MLP neurons of a small language model. Each row is named by its layer, matrix (down: output weights) and neuron, and shows model dimensions 170-265. Each number is 200 + 20 x the weight over its row's rms, rounded and kept within 0 to 999. A neuron's up and down rows have the sign that makes its largest values positive.
A block is one neuron, or neurons of one layer that tend to fire together. After each block is what it responds to, as a language model described it from the Wikipedia text at the highest values.

L6.down203,210,167,224,151,190,204,208,210,208,192,200,191,189,214,216,185,195,223,211,183,182,198,208,174,177,225,239,214,195,168,200,220,184,217,194,195,215,206,221,213,204,210,215,170,206,163,201,208,234,184,210,209,204,206,202,207,224,187,214,201,211,206,215,212,198,230,201,167,201,180,194,195,202,190,208,189,250,197,230,234,213,197,182,251,194,199,181,206,178,196,171,222,189,186,191,193
L6.down342,227,210,200,215,206,197,213,189,199,201,207,231,182,255,215,201,235,209,199,194,229,183,184,227,207,216,199,236,184,207,154,192,158,195,216,182,209,162,199,152,190,197,214,203,197,197,222,208,221,191,231,229,164,199,216,195,211,218,180,188,200,175,232,202,189,213,208,197,188,189,223,189,186,196,217,188,193,202,220,187,219,219,187,223,179,205,187,206,186,155,209,211,172,204,177,177
L6.down460,205,201,197,173,203,190,217,222,193,206,171,168,225,210,201,196,222,203,172,178,174,173,168,218,213,217,169,197,204,167,192,205,218,199,178,204,200,205,238,173,187,215,188,210,188,196,224,194,207,207,200,191,183,198,197,176,195,203,168,218,183,227,186,221,204,220,218,189,185,204,204,189,216,238,216,164,239,204,208,200,195,194,199,226,209,234,183,209,195,221,176,193,186,197,197,200
L6.down553,227,189,222,196,198,174,199,162,219,198,241,182,206,218,207,194,202,186,184,225,184,241,191,219,199,224,201,209,216,207,196,186,172,197,211,185,227,224,207,222,231,188,212,213,156,205,169,209,199,227,217,197,204,224,234,202,144,209,289,182,210,165,257,170,198,222,220,212,219,191,213,189,195,217,180,202,175,192,184,180,206,168,178,163,195,173,218,186,230,165,194,198,183,180,168,219
Citation-linking "in"

L6.down0,209,180,181,165,192,187,214,182,183,181,275,210,193,201,191,180,190,183,185,203,212,199,195,188,171,210,235,231,202,192,194,254,204,188,211,222,207,199,174,191,167,181,207,198,208,214,219,202,209,215,195,168,210,188,179,173,189,197,319,190,181,206,205,202,206,224,200,185,211,176,196,219,222,201,181,188,194,211,203,226,215,179,166,181,198,202,224,183,192,201,209,188,197,183,190,191
L6.down304,218,218,198,205,224,187,189,180,217,200,181,194,208,206,206,179,187,186,242,149,212,172,179,191,214,206,180,198,187,184,175,191,205,231,180,186,204,209,198,177,190,203,178,233,208,184,228,198,227,208,192,225,198,197,190,230,208,219,123,236,204,169,187,212,204,204,211,205,208,200,222,245,201,178,212,210,204,173,185,212,192,194,214,178,198,240,168,212,193,180,163,209,200,167,183,214
L6.down360,216,193,196,210,199,204,194,196,228,195,190,199,199,212,216,209,197,194,175,208,148,201,184,162,201,218,222,221,200,193,169,191,201,216,164,209,211,174,166,216,201,238,211,213,214,167,186,206,230,225,213,202,201,192,188,192,161,181,134,214,200,209,224,216,183,221,211,203,174,187,180,171,226,184,208,155,200,190,205,193,204,172,226,197,198,203,212,225,188,195,250,179,221,204,182,210
L6.down588,222,181,224,156,188,212,199,193,247,202,207,177,211,244,190,215,213,192,215,204,213,172,204,205,223,213,199,185,211,190,196,183,183,186,201,196,233,180,206,213,226,248,207,249,200,235,213,225,189,200,185,213,187,205,246,216,202,173,198,211,181,184,223,209,180,211,165,192,250,197,192,166,207,200,167,190,172,175,198,187,198,176,200,154,188,240,193,196,197,178,189,180,187,167,171,225
Possessive apostrophe

L6.down53,211,208,168,227,199,154,198,205,241,173,184,195,234,197,193,201,192,194,225,186,187,209,184,204,167,190,176,185,201,223,189,174,208,193,168,170,184,220,212,211,215,185,179,174,165,204,241,202,243,243,214,220,193,205,206,226,181,221,224,167,165,194,169,197,160,205,199,174,204,188,176,225,199,200,174,204,196,203,207,190,219,224,206,232,189,226,169,234,232,181,204,164,178,180,181,168
L6.down115,203,189,196,180,182,158,185,181,216,177,185,168,168,236,201,232,189,177,215,188,204,246,182,156,193,218,189,196,221,151,186,228,199,230,194,220,204,202,222,216,235,176,224,164,210,192,174,193,199,233,209,200,194,202,231,176,212,203,189,197,184,198,193,206,206,209,225,187,236,203,197,186,208,154,201,217,183,214,154,198,203,205,233,174,229,211,204,213,188,184,183,186,174,176,192,168
L6.down224,205,190,207,205,235,218,197,208,182,206,202,218,181,183,199,173,206,192,175,183,213,229,190,193,156,230,189,237,181,201,194,229,189,202,167,192,210,210,213,187,199,217,224,226,182,211,213,239,201,211,215,214,206,192,214,211,193,188,202,202,197,202,186,203,191,198,191,211,149,217,193,229,171,187,214,201,202,189,240,186,199,215,215,194,203,194,211,191,205,193,188,219,164,178,231,183
L6.down621,221,219,193,174,209,216,201,232,228,203,196,208,193,230,230,196,200,237,214,173,214,233,178,205,213,178,202,196,178,210,216,194,224,198,208,230,174,175,186,222,227,202,215,212,209,175,199,241,191,194,179,202,217,195,197,219,232,187,225,208,187,200,177,197,188,194,179,204,202,216,205,212,201,218,213,179,197,212,159,235,160,205,199,181,186,209,164,188,199,187,191,214,151,178,173,215
Digits in numeric data

L3.down132,206,174,203,160,223,196,198,186,190,184,191,177,192,231,193,196,224,211,161,205,213,241,214,168,225,193,163,168,212,211,196,222,199,178,179,177,220,212,202,185,194,207,192,190,213,196,220,184,164,211,211,214,196,208,220,229,215,204,280,224,214,201,153,205,187,210,171,191,195,182,202,166,188,174,195,172,213,223,183,217,162,180,235,185,192,191,210,154,184,160,219,215,245,207,205,197
L3.down584,194,180,220,180,196,244,203,209,223,200,162,218,155,214,207,183,152,185,211,217,213,211,175,200,176,202,194,230,224,167,217,193,199,222,185,184,206,211,184,229,209,233,199,207,209,228,196,185,201,170,193,196,193,174,197,183,214,194,228,148,231,191,219,208,205,216,203,186,203,198,219,199,179,187,184,214,196,222,201,174,207,203,202,217,206,161,195,220,208,138,209,189,191,224,203,190
Unit-conversion parentheses

L5.down92,186,173,184,195,210,232,180,200,210,219,191,192,181,207,222,175,214,218,223,219,176,188,191,189,210,223,181,209,223,207,199,203,211,191,203,161,167,196,190,189,172,197,237,204,188,188,206,196,193,214,199,212,155,220,207,198,237,189,188,208,216,180,191,206,177,191,165,186,203,194,181,238,187,217,200,207,191,204,207,187,206,216,237,229,197,204,170,222,178,177,218,222,194,183,205,208
L5.down136,235,225,236,164,228,205,215,211,178,209,150,215,211,184,190,191,202,214,171,222,169,217,203,173,193,196,175,222,201,208,209,222,234,214,178,201,229,192,233,191,209,211,204,148,201,217,218,240,245,202,202,215,206,229,172,203,216,200,172,206,216,199,189,211,152,185,200,154,169,190,199,188,180,215,185,191,207,216,187,204,193,198,164,169,172,211,190,197,168,184,232,212,197,193,226,226
L5.down311,205,203,190,216,197,218,159,195,166,226,199,233,203,193,197,190,188,211,207,210,192,196,173,184,196,219,215,135,199,199,208,217,185,186,189,218,158,170,200,178,204,194,189,187,199,193,176,232,180,199,190,196,207,181,203,203,225,171,225,229,215,187,200,152,200,207,215,191,219,221,152,177,180,215,227,179,185,202,166,208,175,224,202,200,212,227,218,201,249,172,209,194,220,219,204,187
L5.down343,184,186,211,215,198,210,195,199,215,213,195,224,191,205,150,173,209,201,192,197,235,206,197,178,196,183,161,198,238,173,164,172,204,181,205,230,206,235,198,213,190,226,217,235,208,226,190,183,186,195,253,212,196,231,195,204,193,196,206,186,221,186,179,212,183,177,200,195,225,212,226,216,200,183,230,197,196,192,218,180,185,232,193,213,181,188,200,189,177,181,174,187,204,220,187,220
L5.down365,205,169,190,196,208,190,199,195,206,224,204,206,208,229,198,215,190,199,167,163,181,180,200,178,206,194,183,183,194,177,216,209,188,211,198,195,207,184,215,240,198,209,185,199,220,206,190,185,222,184,194,216,193,179,227,221,208,205,205,211,198,233,219,242,201,213,240,194,206,162,210,193,168,239,218,202,188,220,206,205,201,190,214,229,174,177,188,216,230,220,217,192,170,188,192,184
L5.down408,192,247,202,193,232,194,203,197,186,199,230,201,242,188,194,162,220,198,240,187,202,195,207,210,196,184,160,197,188,229,186,178,216,223,151,224,187,216,179,194,185,178,232,190,224,200,210,193,213,230,200,246,212,200,190,146,204,189,182,180,221,188,215,193,178,225,191,231,189,196,206,208,216,170,188,184,174,245,197,183,190,175,188,165,206,191,211,205,186,218,177,194,198,193,224,198
L5.down480,207,209,191,168,189,214,177,161,164,230,220,211,198,215,216,227,190,192,194,208,225,178,175,209,180,207,206,203,231,179,230,227,224,173,172,206,189,200,205,198,201,196,187,163,215,177,188,214,197,202,193,179,185,153,203,201,207,189,217,210,204,207,193,226,191,170,215,196,221,185,181,211,180,177,207,197,181,194,219,216,157,168,205,200,205,213,191,197,199,171,194,230,215,207,193,203
L5.down552,216,175,193,183,213,224,221,206,215,219,193,216,150,205,197,215,228,178,234,155,180,187,196,176,167,197,200,194,218,202,184,241,225,184,225,203,198,169,206,223,189,205,217,194,187,195,247,218,208,181,195,212,194,288,194,206,174,168,224,214,191,191,229,195,208,227,224,184,216,220,206,176,210,219,197,193,221,188,198,194,208,214,212,186,207,229,188,202,221,186,215,211,187,220,178,193
Before a numeric value

L3.down276,205,216,162,208,202,223,163,190,208,218,227,168,219,188,209,217,233,177,198,193,198,209,187,198,231,221,219,213,200,191,229,240,190,173,190,189,182,198,189,187,198,182,208,204,180,215,211,202,188,209,161,215,214,206,215,176,171,179,178,208,215,218,239,225,207,201,199,174,211,181,192,203,179,192,208,216,210,211,189,198,196,187,184,190,183,202,216,211,219,215,218,204,212,164,191,185
L3.down405,178,191,212,223,229,191,164,223,182,205,231,190,231,231,201,175,195,170,195,203,188,210,189,184,243,193,221,221,186,167,237,231,188,215,226,229,169,217,180,217,182,196,211,199,207,214,214,180,171,177,226,235,206,203,190,153,231,217,133,197,259,212,198,174,204,200,199,214,209,230,203,207,192,222,216,198,194,175,190,231,219,173,221,163,185,215,184,216,188,163,215,216,192,197,181,207
Opening title quotes

L3.down358,181,174,194,209,208,224,177,168,204,180,210,212,175,209,204,184,182,192,206,204,208,220,193,208,192,190,222,144,192,200,209,198,202,201,201,201,184,227,182,206,227,195,208,206,196,199,241,176,235,196,212,207,209,176,174,183,186,202,228,192,229,195,204,207,201,220,222,181,172,195,213,228,169,162,190,203,162,208,192,144,206,212,198,186,200,177,180,159,185,178,228,195,184,188,225,217
L3.down629,212,169,215,191,213,223,214,210,245,209,196,206,184,201,217,210,187,215,252,177,177,210,186,194,212,216,201,205,181,233,159,199,178,198,234,198,206,201,186,235,215,188,237,192,192,201,204,203,214,182,191,179,202,201,185,207,178,218,165,223,196,197,197,180,173,190,226,185,215,230,209,224,178,146,207,191,182,208,210,200,193,183,222,154,174,211,207,170,190,177,197,216,175,197,187,201
Surname start after first name

L6.down220,235,167,203,204,219,151,175,204,254,212,207,209,197,189,214,254,193,201,174,190,203,187,188,196,210,197,167,196,197,191,180,205,208,223,193,227,189,218,214,241,210,177,219,189,170,228,199,205,189,216,236,223,207,222,170,231,184,181,131,207,196,188,200,213,211,208,194,202,204,196,166,184,184,208,201,251,183,191,191,213,179,186,213,198,187,194,183,233,178,210,180,220,220,203,174,215
L6.down347,168,223,192,191,209,166,188,211,193,196,226,198,200,188,160,218,205,193,167,177,199,212,200,171,191,174,204,202,208,238,225,214,189,191,188,205,185,201,200,178,234,196,212,213,196,224,203,205,227,207,219,225,203,212,208,197,200,195,134,236,191,192,198,231,193,190,196,220,191,194,177,175,178,209,221,214,202,215,213,201,220,169,191,199,209,196,235,198,162,197,213,165,212,190,218,182
L6.down444,182,166,215,205,181,188,183,233,209,198,191,192,162,222,183,206,234,209,207,211,180,181,203,177,207,223,175,193,164,198,204,206,183,190,224,217,201,207,202,181,239,187,193,241,166,174,260,171,177,216,226,205,215,194,198,198,189,180,189,189,221,166,239,233,203,199,221,205,179,242,155,178,201,214,167,189,226,211,201,221,182,228,222,188,189,206,220,177,171,185,209,191,215,180,206,240
L6.down662,214,203,208,195,201,200,210,201,222,194,201,208,204,215,200,206,206,173,174,205,209,188,203,197,203,203,186,191,180,208,197,217,198,207,215,193,205,203,206,212,236,213,207,195,188,195,203,178,206,197,191,193,211,187,201,214,201,214,129,191,213,218,180,196,187,194,189,207,196,220,208,196,208,201,207,183,220,201,205,181,214,198,210,190,213,201,219,198,175,190,197,200,198,190,223,215
Section and line ends

L5.down38,191,181,213,212,171,204,202,200,215,209,190,193,224,220,208,151,183,200,183,184,231,208,213,216,251,218,174,194,190,183,194,226,227,181,153,184,189,178,214,207,180,216,204,171,177,218,228,232,219,205,238,198,206,193,219,207,212,217,246,208,209,191,216,172,226,205,197,198,195,184,212,183,198,179,220,175,217,237,179,182,200,198,204,216,200,194,199,191,198,207,183,215,202,216,174,187
L5.down194,201,232,216,189,221,238,184,190,225,191,224,213,223,207,219,176,207,178,206,174,203,179,202,250,229,168,192,214,214,208,206,210,195,181,189,192,195,210,166,192,202,192,170,195,210,226,189,231,188,207,213,188,228,220,216,195,198,191,198,234,219,174,192,208,214,190,204,205,223,180,179,237,205,207,197,190,187,187,209,162,192,251,210,202,203,203,202,217,170,195,196,249,202,190,178,200
L5.down379,196,204,189,175,187,197,219,178,189,187,209,232,217,200,193,163,219,176,207,178,202,202,202,186,180,193,192,216,222,224,163,173,202,184,200,166,229,212,193,224,169,235,205,141,224,177,195,221,195,208,179,175,182,211,198,201,180,209,218,200,203,230,209,209,214,210,214,169,235,186,174,187,188,163,218,208,199,202,161,201,193,198,197,211,186,186,214,188,152,205,155,231,189,163,207,222
L5.down481,185,209,214,204,238,203,231,218,197,193,184,212,188,195,220,187,193,197,224,206,189,203,166,226,195,184,205,161,211,190,186,211,162,206,203,193,188,236,207,210,236,227,195,191,243,177,188,184,191,148,189,168,210,207,209,194,223,207,197,197,232,209,190,185,232,201,197,215,206,221,173,208,215,208,221,213,189,203,225,183,158,204,181,194,237,200,205,184,169,205,190,215,177,192,195,173
L5.down497,193,218,206,143,189,239,200,199,216,210,196,215,217,181,194,194,198,190,218,208,163,222,181,229,206,184,217,187,177,220,208,190,270,200,200,203,220,178,209,190,208,185,249,201,184,202,205,233,194,203,200,203,210,227,183,216,199,173,187,201,172,196,167,208,201,200,212,202,243,193,185,181,202,196,221,201,269,216,210,207,183,182,193,164,196,216,198,159,207,222,190,170,188,212,172,178
L5.down596,186,151,208,230,201,202,185,182,190,197,212,179,215,170,190,194,197,202,198,185,160,192,218,213,209,200,188,181,202,202,226,210,193,191,196,213,195,198,156,236,213,205,205,199,226,214,215,180,240,230,205,228,165,202,216,195,222,215,154,246,196,235,221,208,212,208,221,201,191,219,164,198,222,190,185,190,181,203,216,185,154,196,191,198,184,206,198,217,186,222,160,190,241,182,165,192
L5.down612,205,189,191,162,201,219,185,235,208,187,218,195,193,235,196,189,233,196,201,204,234,194,184,192,184,208,192,222,201,222,200,177,178,181,182,221,219,171,174,176,203,193,172,206,196,199,187,181,208,182,176,234,203,218,189,214,202,179,145,209,179,211,185,257,192,169,197,181,211,213,176,181,178,167,194,214,213,187,193,235,212,218,227,255,198,163,200,193,228,185,224,195,199,192,171,224
L5.down659,182,188,206,218,212,172,193,195,187,177,181,228,240,181,187,190,194,169,209,208,189,182,185,211,211,182,170,184,213,230,237,177,196,206,210,171,196,214,191,225,187,174,213,188,191,195,224,197,190,186,212,207,235,199,184,194,195,225,198,208,191,162,198,197,203,177,216,175,201,235,182,191,227,220,205,223,201,213,209,194,199,218,186,230,178,196,201,221,201,193,188,177,183,206,178,200
Mid-name fragments

L3.down143,222,222,179,196,201,221,191,207,235,172,200,216,203,262,246,208,218,195,189,199,182,216,183,171,219,213,180,254,195,204,209,194,227,191,201,160,204,220,222,238,154,177,200,205,231,219,227,237,194,225,190,225,237,182,201,213,213,236,194,172,214,214,219,201,214,211,188,234,219,188,224,191,229,209,236,203,216,220,207,185,199,228,192,185,192,192,249,226,166,205,209,208,206,181,218,192
L3.down638,206,190,224,202,177,192,154,210,163,214,194,197,195,182,221,223,203,174,213,180,200,189,227,192,208,206,186,213,194,233,208,201,218,189,205,200,214,203,193,178,167,213,193,166,210,197,220,208,190,201,203,198,212,192,194,210,190,207,215,249,194,206,227,216,180,189,187,193,188,213,211,206,222,196,187,176,180,247,167,171,208,205,206,209,212,195,207,210,218,208,213,218,214,211,191,181
Coordinate digits

L5.down50,156,206,189,150,187,243,183,175,262,207,180,207,161,205,178,197,203,178,176,199,223,238,204,195,214,145,232,174,208,221,193,180,195,189,188,201,231,190,205,170,220,177,178,192,197,213,206,193,211,223,203,213,155,219,192,173,219,182,189,167,213,186,211,204,192,154,199,201,195,188,193,222,194,213,197,196,211,218,228,233,206,199,166,169,201,201,190,197,196,174,190,198,175,208,229,188
L5.down124,190,192,183,210,208,173,161,200,243,191,190,205,172,226,209,233,174,227,188,211,164,208,202,194,217,208,216,184,225,223,205,187,212,217,197,224,232,183,188,215,218,186,192,228,217,182,178,188,209,181,202,206,223,207,185,236,220,198,170,188,201,199,184,204,208,203,206,212,228,212,226,187,187,196,203,222,185,174,194,194,216,190,204,186,207,229,213,204,188,211,214,205,222,163,196,209
L5.down139,237,177,197,199,193,200,198,160,209,171,203,215,231,212,173,196,178,190,176,190,193,178,182,212,189,200,224,230,199,225,197,207,189,189,212,241,207,195,221,214,220,180,200,187,177,223,194,225,161,221,227,173,194,180,224,191,180,220,200,192,194,206,196,233,191,216,215,183,191,194,175,195,214,166,208,202,173,201,206,209,170,206,155,215,179,206,189,201,200,227,184,190,185,195,215,184
L5.down496,201,188,241,189,213,228,195,210,194,168,185,224,197,219,164,167,216,230,196,194,206,181,220,203,187,175,217,188,201,220,167,214,226,229,203,212,197,216,221,181,190,206,248,167,191,214,208,186,169,196,191,199,167,193,199,186,182,209,177,183,221,202,186,222,218,194,234,171,188,206,184,200,205,159,197,196,182,203,194,199,222,198,184,195,247,211,213,207,187,198,182,226,172,183,194,186
L5.down510,184,196,183,202,175,215,186,201,188,208,159,198,171,177,210,195,176,200,200,193,179,215,185,204,233,212,228,164,212,162,182,197,216,156,201,201,214,166,161,186,205,245,202,183,217,186,205,218,186,252,180,182,199,230,183,199,185,177,208,196,191,214,188,182,200,199,198,204,221,186,223,193,202,197,196,195,212,215,189,195,201,188,194,161,195,150,204,190,190,178,196,231,228,173,169,188
L5.down532,215,193,227,209,219,178,215,212,229,189,204,189,204,200,212,186,152,191,170,236,203,238,176,171,214,225,190,197,192,189,187,217,194,191,194,217,167,195,239,219,190,191,239,207,176,237,196,197,156,197,206,225,195,233,209,216,203,214,229,201,197,201,161,214,157,155,254,177,229,225,183,200,184,209,197,193,227,218,218,210,203,197,215,219,198,206,154,189,214,203,156,204,197,187,203,173
L5.down567,234,201,204,193,198,198,206,203,188,200,221,202,201,188,204,234,193,185,191,164,173,155,203,204,215,205,169,214,204,199,176,158,178,210,226,200,184,158,185,197,161,194,178,209,157,190,213,179,217,167,169,226,199,196,197,207,190,181,187,213,235,195,208,235,203,217,186,190,220,174,176,210,204,222,195,190,197,188,190,219,201,215,186,194,187,226,201,198,202,218,196,186,166,192,198,235
L5.down571,205,184,197,170,224,205,211,174,206,190,172,194,245,187,218,201,178,206,213,187,230,166,206,176,166,241,199,209,177,222,185,198,188,203,184,230,208,200,197,200,201,201,181,190,172,195,244,196,196,170,182,212,193,146,212,216,200,187,190,179,220,214,220,204,204,224,205,208,209,208,214,215,207,162,208,191,197,197,225,193,209,183,173,204,198,222,193,216,215,205,181,191,204,189,213,200
Digit inside numbers

L5.down119,220,202,214,205,180,222,146,215,234,192,203,213,211,184,224,157,169,171,189,188,216,198,173,206,199,192,188,219,194,204,213,152,186,181,201,168,186,156,204,176,193,196,220,202,209,157,206,257,209,163,194,217,196,168,185,191,156,182,150,220,204,225,220,179,221,184,216,184,206,210,191,199,194,215,215,243,236,177,184,182,204,212,188,195,166,215,222,194,207,197,191,147,219,229,176,192
L5.down187,224,198,207,185,239,193,182,222,198,184,197,200,207,186,195,212,203,215,211,179,201,198,210,205,214,190,203,225,193,210,181,198,219,211,188,209,200,203,228,206,192,185,207,214,201,222,183,192,197,207,201,173,211,222,204,204,212,191,76,222,198,226,218,223,225,179,167,188,202,195,197,205,210,171,173,186,222,217,213,192,188,199,204,207,199,229,182,227,178,211,206,186,189,181,180,199
L5.down397,200,197,198,220,228,163,210,229,249,212,195,195,196,212,231,235,206,214,198,200,214,168,228,205,203,173,209,218,215,235,178,197,190,190,207,186,196,175,184,223,221,190,230,179,234,174,197,243,211,159,188,203,180,179,244,183,172,208,204,182,189,181,220,190,172,200,186,195,227,198,157,196,196,202,183,240,162,219,217,225,209,185,212,214,188,224,233,223,224,182,205,203,228,174,193,191
L5.down398,206,205,177,198,221,190,210,186,187,242,191,202,169,220,190,201,192,238,175,153,208,228,216,191,221,182,189,167,167,220,170,171,201,170,191,193,195,181,227,193,208,198,191,216,195,183,205,217,214,210,174,190,175,225,223,211,209,202,177,227,218,219,215,181,210,205,221,191,215,215,244,184,186,194,226,215,209,248,197,195,200,241,190,211,198,187,184,233,173,212,208,194,197,185,212,196
L5.down584,174,187,187,159,223,184,180,204,208,194,213,218,184,234,210,188,162,188,197,187,237,217,192,221,201,193,224,229,185,198,172,220,217,222,188,217,233,201,210,224,199,214,209,192,212,184,224,184,205,198,201,218,206,227,201,211,188,192,168,201,185,198,195,223,174,201,193,192,222,189,197,211,191,236,182,218,210,226,167,223,226,213,206,225,178,196,180,216,192,171,186,233,196,207,186,218
L5.down589,180,185,193,219,220,210,182,198,162,216,196,214,184,195,220,176,174,173,207,165,224,213,204,213,192,186,217,211,176,232,200,197,186,178,241,184,204,182,224,186,201,217,249,176,227,176,207,214,213,215,209,216,190,235,253,182,167,239,219,221,164,210,206,186,220,218,205,224,188,196,190,194,200,223,189,206,221,199,160,178,211,213,156,209,180,196,176,233,221,185,192,209,223,195,197,201
L5.down602,186,173,197,189,199,194,186,206,202,177,219,197,212,217,200,160,211,228,192,215,197,226,212,220,180,211,214,198,226,173,182,203,169,200,228,199,200,178,199,205,211,195,197,182,210,212,227,190,190,195,197,155,186,224,219,197,182,181,190,245,190,220,200,186,192,190,194,207,217,206,204,204,202,171,207,222,172,197,214,170,203,198,216,221,239,250,214,170,223,219,217,225,212,185,204,204
L5.down662,208,204,215,159,196,205,168,201,203,191,215,227,198,215,221,191,214,216,174,222,210,217,197,175,200,210,227,190,182,233,170,219,202,202,194,179,230,187,235,167,192,239,211,175,195,202,215,209,225,172,244,187,216,194,191,209,194,210,174,188,180,197,207,196,193,178,201,180,195,179,201,188,164,183,199,222,188,205,199,205,208,189,160,205,203,219,194,197,217,164,191,171,203,199,217,215
Section heading closers